config.toml
n_head = 8
n_kv_head = 1
rope_base = 10000.0
qk_norm = false
init_std_o = 0.0177
optimizer = "muon_variant"
lr_head = 0.00663
schedule = "cos"
train_tokens = 494400000
MLP neurons of a small language model. Each row is named by its layer, matrix (down: output weights) and neuron, and shows model dimensions 192-255. Each number is 50 + 15 x the weight over its row's rms, rounded and kept within 0 to 99. A neuron's up and down rows have the sign that makes its largest values positive.
After each neuron's rows, "raises" lists the tokens whose logits its output raises most directly, leaving later layers aside.

L3.down1731:32 72 40 25 54 52 39 54 58 49 25 78 45 32 53 67 51 34 35 57 57 48 69 58 38 58 33 35 66 25 15 51 21 54 31 66 20 84 45 47 55 64 70 40 33 63 35 38 67 54 46 62 39 34 57 56 70 48 21 33 43 34 43 53
raises: "inc", "za", "ero", "ones", "olid"

L3.down928:49 58 49 77 55 39 37 71 57 47 38 48 64 79 49 63 47 70 31 26 70 37 40 39 62 41 63 59 27 60 30 53 48 34 69 50 56 51 41 42 11 54 51 51 46 49 46 68 56 51 37 73 62 37 42 79 56 66 59 70 36 51 41 54
raises: "ments", "ements", "ten", "ment", "ish"

L3.down1322:31 48 82 46 63 58 35 46 44 55 55 47 66 49 39 47 47 29 63 64 28 41 48 62 61 47 60 53 34 67 36 45 47 55 36 40 41 26 55 40 63 47 45 55 09 55 17 41 60 42 29 99 59 38 91 50 47 80 31 67 61 55 45 51
raises: "road", "s", "way", "bed", "lez"

L3.down16:34 36 08 24 43 37 57 52 53 25 23 47 65 72 55 64 58 59 40 59 75 61 26 69 66 63 37 49 43 19 42 53 34 59 68 28 48 42 67 50 60 48 33 72 61 43 51 45 68 50 47 81 40 64 62 24 59 38 47 65 40 56 40 38
raises: " However", " Despite", " Their", " This", "This"

L3.down972:30 80 25 36 78 72 60 57 77 25 50 62 34 25 51 69 59 09 62 58 70 59 63 70 59 92 36 57 34 55 32 30 47 82 45 31 23 49 49 64 76 45 71 47 68 54 46 41 42 93 68 38 42 63 39 24 39 59 38 37 67 70 46 48
raises: "ver", "ves", "en", "rael", "ein"

L3.down1712:51 68 32 50 67 58 41 48 37 50 80 53 42 48 63 75 33 54 38 46 54 67 55 29 39 71 88 52 39 53 74 48 68 48 49 55 62 47 32 41 55 44 44 44 47 37 30 37 55 42 60 17 26 69 65 16 99 70 44 62 60 47 65 50
raises: "fall", "em", "ing", "ership", "oph"

L3.down1102:46 51 76 86 65 56 45 52 53 59 64 47 49 47 48 42 42 38 42 45 71 29 63 50 60 53 30 34 70 38 51 38 51 14 51 59 75 31 58 88 55 95 42 57 44 63 52 41 66 62 59 63 35 64 45 74 43 30 57 68 48 46 74 72
raises: "ative", "ical", "atives", "ied", "istry"

L3.down1684:30 68 36 82 58 51 41 43 72 53 20 57 49 24 64 47 46 57 60 42 39 46 42 42 39 76 36 44 42 58 55 39 69 47 42 73 38 41 54 52 39 32 58 49 46 55 70 50 39 72 75 30 40 64 49 26 51 80 39 58 63 66 23 55
raises: "ster", "nt", "org", "pe", "se"

L3.down76:55 63 27 40 32 37 67 37 57 77 61 14 31 36 43 46 68 40 31 63 57 47 42 70 44 61 66 73 53 02 29 40 49 52 52 20 56 22 64 67 56 31 46 55 50 39 34 43 60 51 46 67 37 36 26 46 57 35 33 37 29 34 46 43
raises: "rator", "ration", "ered", "ome", "ering"